config.yaml
num_hidden_layers: 20
hidden_size: 256
num_attention_heads: 2
num_key_value_heads: 2
head_dim: 64
intermediate_size: 1024
vocab_size: 8192
hidden_act: "tanh_gelu"
norm: "layernorm"
norm_place: "pre"
norm_eps: 1e-05
positions: "learned"
qk_norm: false
attn_scale: 0.125
bias: "all"
tie_word_embeddings: true
parallel_block: false
init: "trunc"
init_std_qkv: 0.0234
init_std_o: 0.0
init_std_up: 0.0234
init_std_down: 0.0
optimizer: "muon"
learning_rate: 0.00852
lr_mult_o: 0.689
lr_mult_down: 2.0
beta1: 0.95
lr_head: 0.0057
warmup_steps: 200
schedule: "wsd"
decay_fraction: 0.849
decay_shape: "linear"
final_lr_fraction: 0.1
batch_tokens: 65536
max_seq_len: 256
doc_mask: false
train_tokens: 698800000
max_steps: 10663
dataset: "wikipedia_en"
MLP neurons of a small language model. Each row is named by its layer, matrix (down: output weights) and neuron, and shows model dimensions 112-207. Each number is 500 + 25 x the weight over its row's rms, rounded and kept within 0 to 999. Numbers have three digits each.
After each neuron's rows, "fires before" lists the tokens most often just after its 100 highest values on Wikipedia text that the model never trained on.

L8.down205:497533485486483484463537531485526486486507528524499500513480510497500506505424536477475496490482519495479486482488484503506490492487479467502491477476481520480565528517463488490459473512495576428518502482500497477507526452460508546493503510521498507520516510472501438544545490548488522480
fires before: "|", ")"

L4.down282:503480543462487490488490494502481530526473464479461515488529494503493521484535502484512490486498516492538543504518480533445471499479500502501511463534511474495462536415498513444491490524483533519533504524479525485534475522484549466469496484484483482495524559495504492517522516510495469499
fires before: "s", " (", "\n"

L8.down633:459475508490482530513563512521496483512554490545494532552539504454521539485505489514504508515526532486513571452494467494506516501500483499487527500498509480493497537501490483513472498509502477494514521501524463517495412477489471505483503498470442492547457495522486496499471497496502473504
fires before: " |", "  ", ")", " in", "\n"

L13.down0:496495501500500520517470513516458483521509511538484448522541531488498488491473495503487486516517500491539507501488465462462487516480470495491484518475504511502523543497497476498494470488502504493484483482502461542476536467529491462508443513514538524516490453539505484551513445452491463470
fires before: "s", "ed", "d", "es", " it", " the"

L8.down586:504539458537505537499454494482508450545504510500529556499504519522492478499466470495473508477450491506509524483514533514496483480491475479483554491504484517482464493526527484486524512490520501468475538516508471535490509438468480486480518502499488450488563477475478480502467488508492517472
fires before: "=", "er", "s", "y"

L16.down981:472519521512501463520496507522488506481513468500519506507494477493521517535475478530472525550540497505502517487479502505493482478519514501528485481477477497516499482501485476497513539485476498515534490516500510481520540462513507506478475532500499513507445491468483495490494508491480477494
fires before: "="

L13.down816:522494500548517453533518473527525503532536482502519483501546523511538474508531538495534482528489475533455518478481486496486509485466503480508517505452517520544510475472453500474517525502500556498511507492478526498520557503487505488468510451540477514472518521510496467469515510518486489493
fires before: "-", " a", "\n\n"

L14.down842:472487495507508511519461491503508464470507486491523464450486469468465476469484476496520523480444494485531520512464490480459480557545519507492469489555496520512586493544525496497508477526494524497482483488510510503469524530525521496519544501519461517494541476535491473512513494510492464477
fires before: "s", " =", "="

L7.down659:469495491509496527453472532500449470552506475473475521480482493510511535465539553495558439481529486494463488521495507499459536485493507504471528469497520481541510532516500491503500485508492434503495504503485522524495492506537471502504467484510524558481494507532491514524451481520504525463
fires before: "-", " Platinum", " |", " 2"

L13.down1015:497517511472492538511524513467517501528500458506538508455455503477471507501507509480478501507478459490485518452512500472519576485503498513475525507540496474509525508471515515481497488471510492501544520473530517484530514497534507531459507534497495482471522526482515481488483500544524506446
fires before: "7", "4", "5", "3", "8", "6"

L14.down954:423464487493526483480490508504514514542479485463476495478486445531465516501473519469534525500514498509551484453461476478539457495486480476483493496511491484540468510498521486482503553482498519480512536486534544506499512524520480504514505554490498470493500458485513512549513516490501489471
fires before: " |", "%", " m"

L5.down555:555542491522519517497491458514499468436510522515514519546490541502514508482474466492497512518501497516490519529522519488530485470512463508535512520527482498497485523521494477494491510506501530482526467518461449500531507472489503505470469501511488472477489515522528488521507503469488481506
fires before: " and", ".", ",", " in", "\n", " ("

L16.down185:505492518553525500508455532482498521513516480535531477489497494521463480485474480483470513470479455511485513482543551510519510504523461529483462506500456510521521521500550486500461492513479487546478515516516520489497457487531470534554488547527498472522513512504501512422510526506483514488
fires before: "|", "–", "-"

L4.down360:486438494539500499452492506529512505510531515549527493501545479541527539499528512467485529518453492494479495481521498462528485510516498507503477487477473493527495493500488501527449472475533490484465448519505449509495534522484460493517539455521450525518518437491477497511481482504541510525
fires before: ")", "1", "2", " in", "×", " ft"

L7.down681:453531470478528464484534468442527473508487499500470520542524536511487480478476471490491467495508485488451527512490484476491536549498494449472471535449500488491545517508525512539490491541520525452494455547510522497454498484521516511531479483489501538548498499462528462479522542477520518496
fires before: "\n", "\n\n", "=", ",", "."

L14.down376:526502523519503496468488508542455505450473520537514494533520478484487471503530513499492514472486498522531509548451535514516452515507475507488457496451552488479460477491504487505506500512524537514473507544505511461512501508478505502456475510560485459488487481508522518475514534471519504478
fires before: "\n", "\n\n"

L8.down93:535508456518507456519501483515499486464526524518512534487518509514449506474480498511526488470527501502524539470508514518500527521541551502508522498489475514527462496500529489522544525471489489496491479462498489493520509508516507522518538491502463511480449485491549507498546526463428473583
fires before: "|", "L", "Z", "D", "."

L3.down509:570470455526515536486492492490486520525524479512477470513492483508529473463521503467524523447488550485481505474527479513516498501504537496489491462488490496505504520536491480506482479494473501492466499501520511485515459489508485491472490486517489496526480467540503499534525526494487490525
fires before: "-", "M"

L16.down269:501500526482467525478497494479527512471501503493513475485526507491498494476503580518473521537488472478488525463511456479473548531499477477487505525516574501477533485477492520515494513501476502516468447522531496461505502480481492479510539524503507515490472509488481519522447513491471503515
fires before: ",", "5", "6", "4", "7", "8"

L16.down280:491503497513503478534488504513520502461504486453475507526513498497482503507525499490464483514452521499493494535454491459486498539514525484484456492502517511483482489543460431486476500535499482475546493460507499510494510543476515477525482503511544528475503468514519470484504503529511470486
fires before: " as", " in", " by", " on", " of"

L4.down901:536473487479497491490498503502510539487486424480482496503476464516496510514506487489520480499543423483494456496490489524501487520481502463494486508551510482509478515495449507535504523470486501501529524510484495520465540504516489478465523475503509494553509510511539501463506481467527504518
fires before: "|"

L13.down478:476494548509503468535476490482509462462495543484516507476488507459502512446493465469532492493567483487535475509531497500508492513465501489516509480528477513458493492529507459501489478504467482441508520515503543501494496535492527525494483497544411528530497530503468503502489492476506476508
fires before: "s", " wife"

L13.down350:526491519480519469475482467510474481510503516495487492516474450486483484496497493485483555489519449526506495511533466504486490525533500459515538517513524496508474486502432541483458538492473550504500559526495543517495489527495488460471532525506462465509523492495537525478531531488490511515
fires before: "|", "-", " Platinum", "k", "uk"

L16.down77:537494505510500492526486523481486481496497518500509444525537521478467500470453481509480506493455488527479446455491459498472505492531511524499540502514550492476474540483519502513495493512471485504514510517481495541518466522515506493478538484515496507487482486495523478515478467478514522516
fires before: " |", "\n", "R"

L14.down431:466496501450491482507495496495509521480474485510520504508528478487463511465475506512494477517549489496505500494525511470507490477500486516484468548538501497506555518519448513508442522540507502484486489503498499466465534493479513490533536445491537459499546476488507509450504492544483475491
fires before: " on", " to", " into", " through"

L16.down63:500467489457496526492416480445551505508511502502502509517525499479459517534496478524494498501535526506533497518539521483536483525487475488509503501477480517536472506481501446505494507501489499482481480523499453509503499525465472473518509476504476521491492518496489504574493506525551506466
fires before: "ti", "ted", "te", "ting", "ora"

L14.down504:470464466461516484540496497517499486490518521567453525514497518545508493467489534451508557501520506514501515533527480523504532531506452441528519506522458487518501492554495536486526511526485479512547527533497475550473457498503491540524443508508499505513481465507491496510504401508466520539
fires before: "\n", ".", ":", "B"

L4.down537:468454480505456504472527516470468480481495450523531490492494461523493492453489496499516558498524464495491438518467510477498506523499493491533515511544487509522474499505496481515514530481504527559564505505493471484450517517472496509505525522472520543498528475481491534490505461458534508522
fires before: "s"

L16.down853:492512496472500536514541488551514556503447532564514482497530446491476495502491514516493464491480515479517496507520495504495510549502473511463516509514472530505476488540473526456524495498491482457507547423524501466518467478488483497509546474510532496488514526479495459470491501534529486465
fires before: ":", " |", "s"

L7.down50:508545499462496465476539513482484478519482530490530473515512483516502507510523501475515508547481555519472465515513493475485501522493539452526505502514478495518501504456497453498508484502512486508507482476500483523499440524506505523518487503565491529540506506468537479484472504493462503518
fires before: " the"

L14.down175:533526535502511519469519521538494490503499534483478492506494439529447501515461500476488523516512490493506459516518489445500464446467499509467493501511487444554481505521561494470476508502486497540516479475490547491529465521519466531472515516517489447524498506498512538530525504475520487497
fires before: "\n", "\n\n", " (", " |", "N"

L8.down894:520467474530489501533501484502532526501510535499488497484516484536488484550509482539495516493477486491529495490503501495486519498489501506504500482475484481518495536511506538536468508506499496459472535453490484457456515491508479521514518500536467501480476454453534473501507464482511503464
fires before: "s", "\n", "ed", "d"

L16.down633:479485496491507494545484517427493492535535533508492552561501532491497502543521482491527513467523514484469502482467538481468471493514525500506509488487501480500506512513525497495473480481542549521490505423500492536489545518483476503517479497483542507510480519490476526498459483478489469518
fires before: "-"

L14.down119:496448540489512513484447452499533515500512488473507493484513507488489535506532541550496493499487503491522486435530476473506520498471504500489501508488514494470546503535485541506508470443445482499498509508500486494566503495546483481537483467498522480449486548459451476455531529522488550502
fires before: "\n"

L5.down77:534500546514462498526453474462476462496499514481494515486546494479506533520480522522493487531510487461524507462527492500516511553490477487545506481485476531558462481490460479508500476537506510527524500472518511544512564501475495525501554503488509473528507519454520540533512498462505507518
fires before: "s", " |", "ve", "f", "ean"

L14.down469:476487452537517500534505528512474521502536540554485496524488517430497542482508502525534485527480504494486513460472522493530464551537492533501496512476494536500515486477503494478498507461486514480527442434473485510557514486542508495475505531530476491502471493499493523534497499525519493519
fires before: "d", "ment", "s", "nt", "r", "ed"

L7.down100:462493511532494416515492551536513468480482487555480454492503520481489498546483501463466486524485522476506511486524515511501499468478544543504495470505520480493536524470506494536540514520504518482518476518502488503489499491523522556526475514518475516505499494505546496498537520504524474479
fires before: "-"

L8.down419:495506521456552514485442509505457492445465471492461505509521542521525480515481517537512474483499493514501501498491490485491495496498514521504496495447567512526451525542508476511552487497488484485453466467438516554524518481477512545520501479495489501496515490521518484484503454498540498485
fires before: "-", " |"

L8.down665:468488489498495476462530512476502519485527490530474488483537544522514499482492494536534512496507468486517479499488445504514489488477525493495522536481512505481462478455480574460512479506489496469480518493456475472521501517484446488524470510462508460491539460484499473467476528514528500468
fires before: "=", " /", "\n", "  ", " scores", " –"

L4.down180:506509517448489505528539482505497517521489527457513474494498531491446475496481478527505503517483509518505508522524469491508509501480514509492539491488504492496479543505538504489521509504501509533480491489543522482491463536536577493472512521531509542443512507469481463493468512489454459509
fires before: "|", ":", " the"

L7.down200:497507510519495474482505563495459508507482509510506482465494539478520541525450524550496493458491529495497501494525475501523508478504488482461542494511430487514506500475536512479557481513472503476491507514523469530503523504500494533512502482482509477494505507553560470489483489500515545528
fires before: "="

L5.down985:513535486506493521487514484500497473528510521491450494509489511544501516494479515524507514479514509546512508495503483510478529518489507498483482464472483542473485545546475522490513529470480507507476490556464520513505486482497467567512483474504545495475480523519492474489487496515541515497
fires before: " |", ":", " ="

L4.down463:481475516533493484465497502492509503539501492494502507527471499483479497490526511490478476479516458502508449514505478516467501527520507521522467502502521454521490464489453498499517524534533494511538482520464482516491463479460465527520512538489513501507517447482466491478484525489500474512
fires before: "-"

L14.down298:458530504454470516482506504480526493534512529466526467508470441490459513478467528489521535474518467464474464517491479480469515528497449498471503495476525532521549476503481489521490526460526492512472494493509520552500507481500479527504493492472460491521510489482491518499487453500481495504
fires before: "s", "m", "ve"

L13.down1023:504514489448499511495508505494460501486511547489557478492490473537513490528487517496514511492510484528494536506511522507548469529513545517461464488483528502508545441503509499472493517501480502513521500442497521513493495504505489519464519514520563542469458474521506493516464522516556470494
fires before: "-", "'", "\n", "=", "\""

L13.down650:478521495513505513505490510516497503482490526491500469494489498489506475470542503512517502480532510498488507475500478495476487520517536504478496481528499479513529456537539473499514479526515474489477479490566530519508486560492487456504489487535463481517485441503512576510473504468517425519
fires before: "-", "|", "\n"

L14.down31:464507502512469476492493456463477480534528506472505508479488461510502480486504527513494549510478456456494475528506504474550469506502479514464507521463514542500516488519509487510477470488514472547496542480479482495467494572519510502530497535510489507501489508508526539496542501436505523505
fires before: ")", " 0", " 2", ",", "\n", " 1"

L8.down648:511492486539510497530494526528495517518523534463467483533529479492512463510517497512502485495520492507534517514507495522525555527469536508538474528513466508509508478542473548498493516496495502499511504536531510558463523507486524468526489475545478471507511501512531495456443462502486501540
fires before: "|", "-"

L7.down523:486520506506494478488501515521519503516521506516481503514497466496505510535472518541493511488531518468493470539490503538539458493474501502494510487459434513492539497485493485469499501527475517525525479485418529516464513493472527526476494531494532522503504485517462479495502446467478502575
fires before: " |", ":", "%"

L14.down655:530475505534504506526552477538484528499504516454527483500543479533536502472468506496468477494491441495515498524518532460513511489486499456514481475481527530526509473519488461509484521464530538490554501457527522517493500496448449531518465484487490506514511477503555552469479509514492498497
fires before: " of"

L13.down396:515460512457469469417477494547506535525502451505487496531497456478490467529490493545541438500509515497525498492501475546503509518500517453491487518507486527520523521526470526545487508462516499440533477550545510507554484473521521521473496491505503499473526518549484507499516514517503454483
fires before: "ing", "ed"

L16.down706:517504519484496498481504507526496487529498464544482496526520519468496483479511499508500491458515453498526460519433567502520460484511491488449475498488531479481529488526494478497506456478518519510451511446537492493498529476471528472500519533503532517481483470582509552486471477491497540501
fires before: "="

L3.down146:484528457523479507551477540500449523543447501499510508482500509486517498494528501518480496473534477445498519495467523510507519483475487483532514522503568521515457474481492470525464436537483491478507470467523453517525492498499539482514466534512468478523557549507473495477530516511462492477
fires before: "-"

L16.down698:538528521481488506530530511484521508517534489498522472448517499464564496492495521512515482446494557479484529540467524467484499518474501446456490518488451473481545480499488479511534457515519498499458485493514537499522491511506544506495524511505501487509469485510475525482503513442528501458
fires before: ",", ".", " in", " |", " –"

L3.down694:474498493536455537497521536480514505511491531496483483486525458550463512526509476484533515483520535512495489455532484516477509482520521508493549482551530538495490521437517503514538514544471508474472502472490517526509485505556487490488462528488510489521476494473519522543501504468510483463
fires before: "s"

L16.down528:490486527454471496544493525504447493504496525532510501511541518518467456516505475543469471489524506487522477475443427473507511526481454485480493500498482487539535497503481497497492486507515523488445516456521433504497532484514526508496480554489535486510506508529506508511514486455507467499
fires before: "s", "es"

L14.down295:477482478503506457496515523507504488492520486543499492526541507479503510518494484511521483497520462519528477489492491496477501495496487506519520545517512468520438524492536545471520526459485509528524505467518506486504503468505505496500500468508481456538551478504467481477496499521502556459
fires before: "-"

L5.down9:525501502497522515504509487528537508497519525483528495529532481473499487516520497507453459493488488487482464537520506509530444474522489452480502506513477505486462455506496493471483479503508518512527506499492531461448537482527464500520497468523540476470506555560484487515449490502501503573
fires before: ":", "s", " of", " date", " or", " –"

L8.down206:503488481530524493568495487498519478497501536511465498488493500514518457504497515432486496500492574470481513477483562483501498527493480476503481536507444533492489494479496535510477488523501534546548478486493499483512458473509483459519455467521520495483529503511503503522479479523522509489
fires before: "-"

L3.down177:518472538497432486537531483506498489504479540503505493483492512573480477494523517472460489540453510519459484522498499524472541499470505513493463476512508498449482487460456485515541486499504481508462507500497537507516428497509508514456512448482483495508506496523527518486475470516459513518
fires before: " |", "–", "."

L13.down29:540566496528521499500483482493499450578523486497510473518487484491514500521520467517469532494445484480544465509488492524453463508482525512522511479504530509521509457522457509531476493514478533469506511471486480510468507524525505528511481477507481486522511489487500518528493489529518499480
fires before: "=", "\n", "cy", "\n\n"

L5.down711:504478454477508499489518465501471491525493518467507501538544473531465482524471464519492502514475527533515481463500502491496503519525493496512541498516472511549482480477475495515493548475468555510521501499525514480511524513493509486509460501505476504515493464502528505475436537500513472509
fires before: "=", " the", "s"

L16.down702:528510540490481488502529524502497482490464486514499517523525516482491499527519502505507537493517527509549506503485482487499511433477511549506512494486507493491481503429521492502510498466473479468510502519538476457490501501538461476479525493520501501497452497516464512492504522478496523474
fires before: ".", "-"

L7.down735:526463515476488498518506560489486508512511525532522495508498517506514493477492506511510507521523551487559506472479471494511488497452525503459507492487533541488503500491534539548512474509490470488511496506517470499509477484543510514489529495519476530529518473484537519530526448488461472487
fires before: "|", "-"

L5.down531:434470467519492483507486489493499515504549494495472530480476509533500506479475489494501496533485481476500485513517491474521542474503461496479501477479466496525502513568505488525490535521509537539531489523481496491515488504527485500521514465515486539501491473427427470470467511478475497493
fires before: "2", " to", "+", ")", " in"

L14.down599:503500488530518460498486483514500539504476532498492484514536459508465512515474552519497533493514479452523506483490486495516495517482500507485492493496556476460520494496467476557491550446530487515533466481526485506511491502490529465514469522511478485495462502535479505492464515493500488485
fires before: "d", "  "

L14.down354:548538492521473501508484508502509479521489512492504511550474463476490511524500509489494491471497506513525517492508500500477484494515490521541536490525545468507464527544490485528509510532453543468510515523509536483485454487548512501486516553496486474482481511510530488439461512464541522493
fires before: "="

L14.down381:467486536507517489535503488483498493512540469486493448470519492503498506479507488464521490513580568493506507503539494515489483507534482512504448481504492489548495513489503493550524513519545450437527517466546474489522503457519531521532524484497504504523504515537461529532477471536521497475
fires before: "ti", "ment", "ble", "ed", "d", "nt"

L5.down659:523544475483518553508502493480471520505560483485508540539487488471549501486541502498485522503495515449475559529463498460496514470488502492538487534516501501504492475529502499505503515476508515500530512464521524511538499503501490483462491478469524435514522492483531515489526484502503489481
fires before: "-", "|", "ue"

L16.down56:534465507556483498497528521536509508536514507533493506526495523463517544525470503467498517487477496522488497480495483523489494485515490497509515520552505505498500481497505489500533522449496475475488529451528551504516488433484496524515521440506530461489565499466500508487492494488466551546
fires before: "=", "The", "In", "R", "M"

L16.down205:519517522503492530560508505491506502506505511539481499478546513526435517539504528486528517529454480461462494525491488560482483502498486518489506495472515492501532517498489487515514492499438487521464529507476549468537512481531511525505488520512484501514510492471494519532470496506510500491
fires before: ":", " ("

L7.down897:484496531527489532535456505498499529491481508539535493502494488468516509491508489517508545457501492529467536497501504516495519510466474481493486497508529523498517535537489500486454490496527522473509513497535518505494428552462506542479509522441416466514478476487539509544523446433537507561
fires before: "s", "  ", " –"

L13.down384:508496504501446499496533529470496502542464486466508543566534485508477515458539533492506487510507495510483524470546456509489455501498471507492546535466532499473541454463456518471500499527498534514522492483532462528435496535501478505465479507446517521498503469536506544501538514529510496478
fires before: " to", ",", " until", " on"

L16.down918:459511524509477454513524534519519526498489507486518499480531543510498507558523504547496519473487484500493517495510511512463490472491491500514493490437479479466541515531556492471491525525479517494513484504510477481522458482531500480492522492465473490525557470455511509512511450516507482505
fires before: ".", ",", " in", " and"

L8.down543:494526498493466501481470532481474503507466481500480485472521519489508507486519484506531494493501526469479516476471507534483539492505486519485533533550494522479488477510483481483489521548516452499510491442518535536489457514537496526494508513514495479473523502506519488507471506500505447513
fires before: "=", "\n", "\n\n", " the"

L13.down626:515494513533473482465499510505521505482513513482545532524491515515531500502516493533532511501499493506488557491520493477527536492494501513475529536465506480514505551481534484451508476504532487484476466471481466512490521494469542492473499470503500503449481512519484485492524503502500486526
fires before: ";", ","

L14.down201:542467530501499518455509463514496507462485485508491461506492492528533474488486511499476442472502509485512492459542461503526544492509515497501509497500476497506471548511486476503486519495518484506473508543481515525500495476482499507486533535511483478483498489502495502518509510447520476579
fires before: ",", " |", " 2", " (", ".", ")"

L14.down167:501497520492493477498506495494518507488526483472480480458495510512501480450481507518547503492524480497510477495462522505478498512552536513466500512490525487465519496513490526528490511491519460515511523497499528488517506486468521544533475506576489524524517504547484506514511520540469479493
fires before: "ed", "d"

L14.down515:474519474525506502535475464524514488505469505485501454488481517468488535425520447482530482502488511497545517478468505507564465497553475483494496476507469490477503510533464478474486496525499431517508546454548499506518489546507491517509560538554519481464526481530506530500495532466462510504
fires before: " by", " of", " in"

L8.down637:546511506487510490516474508462525472551519506469440451516504522494530502449492482505480533494520515501521473487503492529487532489499480529474537510526510499522519463518487497480504503479507496512480512539495483490477497486491498480500503468489504468483510544507503505499518453494449456508
fires before: "|", "  ", "\n"

L13.down679:465499527474465497542525516464479499495511484484512497486444519480505516500522451516508440492537519537495531512487515512430530508488519543474525501518535491487561497513490509502530500481490483491529558500470483528463484495506547500511466524498564518511472552502516524484477513481467505546
fires before: ")"

L13.down930:499505489546490506511436509478495530538507532519456481514517473547500508522505506500508438528530501501525511487471522478473480502492479500519510497487513458496492484465490485498473485530449474478529485510530489528521519490520510505474458435497523491501500498546508473524482524505525485502
fires before: "s"

L8.down620:530563511487427505539545520487507487520478549545504494505450504518519501501512466497467502489528493537496468531521471524508486509475513527426496526483480476529496504512504474495525521464505522484498477500535458480522498483517487501506471517445504507504491482515515506516522512474461545562
fires before: "="

L8.down84:521568496544521527532527503489525508491502497497529507521495463525510517481459466520494474461513524481538500485441502490514474472459490498501469491530504525516505539487489533476547512492524512490475521468462535485463541517451491493511505499509498499516498494500521481488480498520511513423
fires before: "=", "″"

L13.down8:484479421510486502478502511484521538515522513480488508511517567504518520507492529502468518510509509514550471518520523546502461487482510510494473507499488489469512505529492492500494521539520494490526498520504519492516503463537502492483522474502495494513536476524487502489492491471475509530
fires before: " to", " in", " with", "on", ",", "."

L7.down801:505499447514498450509511472457475500557495508499442470531501475501520502484504500518523498460499511532503504563479473537513510481533461486512485461492508499546453485513500555559502469507510476481508523510507487504500507504489463503498526515523475469466484524519482471491463475537497506537
fires before: "|", "-", "s"

L8.down485:473492505496504421479475482508467544538491538486494495498477471524484488487486480498497512519523505522507496518470466497501529517495539526490543497490475465532472509478441502480507486506531458473478518502552520494521504470506545477521530511492530539499522440488514492471461470481493504521
fires before: "=", " in"

L5.down281:523532527499530539525522490503509529473503498502532476479521487483515530467477480512514491518470510531496484521490471516502517479506491487477500459535490547526504492473484522501454468499527523503524452499524530533482464517505526496498535502510487493509518474525525447507497447515462481561
fires before: "s", " It", "\n\n"

L3.down30:549460472496510470558489468484491534469458485509533530509493504494490460469497504489504506514497494512514506504532488463510485472512481522479523530536459510506512502535514523523487468478520509473470501505500528510535466496541492509459497485491452554445475515496527463509466512519538482493
fires before: ",", ".", " to", " and"

L16.down266:500511468523543486531518520526522539562491500504489531494517460498481493482480517507541519472461504501512498472491459518568503469503493528440518496477474506558490479534552496511521501515482511490547542474479521505467488505522534503466522572509477477469472520497499531485508473475476464497
fires before: ",", ".", ")"

L13.down818:544485516530494537466485536532495527490509476508502513475501468481534500495501500509491529515510467508535489498487524532505466470523449462478469539567529481536460508510502518507474489484497495518516504513535536503519523483475474505506512503493503503510494489522522491474458517497508488480
fires before: "|"

L13.down1018:461530498503476554512516479489451495493456479552497549487478495532503480541488524553493456506526536521501497495507455536501518478503459504478517516526488514472508481502439509495475533495511480558458478501511490461474500502537504509519504491481477482471513457523466483518517495522503508476
fires before: " |", ","

L14.down56:490502474568518502471495484468462502503474471495497524467472513511500486475514492506476506496497531452508459433474472509499518510524490491488483502517471445532481508497489528470493486486530527507568468450525509478495503496516470495521506512485502523490451461474490508466484535528495462529
fires before: "|", ")"

L13.down281:494474519485508499517493557506475480482502456472553508508499529459516489495512471549500461473468487468531476488495522501473480499514494525560519523503502526489524469495460504486507458499538504490490456468465491496489513507437506572539549577464539494458523522495490513508538508508511519518
fires before: "–", ".", "-"

L13.down356:515513525510504512492528494530534445493515503515487533493542524480479484496484508501503483492452438539551500451492515472523458537502544450543466479513491462520514500455507475504474508504496522485517471509490516499503511485467491494513480535518455555511518491475501500502502500435516553495
fires before: "-", "|"

L8.down158:503479514516522530484514536503540499527509528499475508514541543475457489473472496560503467470487501495443486506509474476499484516527475502457513479550524540524484486540505474489518521529486492495443484499530477495472544546482470528475523496504516541528505559542503499530514536513541500508
fires before: "=", "\n", "\n\n", "ba"

L3.down868:499462457474490518507468508537523531537529479474513479487535472514517496526525504484515519536455463487532502509523524502496502531444508501535501482451493467478504494496458494485503494524469482522508489506467520493501507487491478437471489492499553478522499509522501517521521503479518474494
fires before: " |", "\n", " –", "s"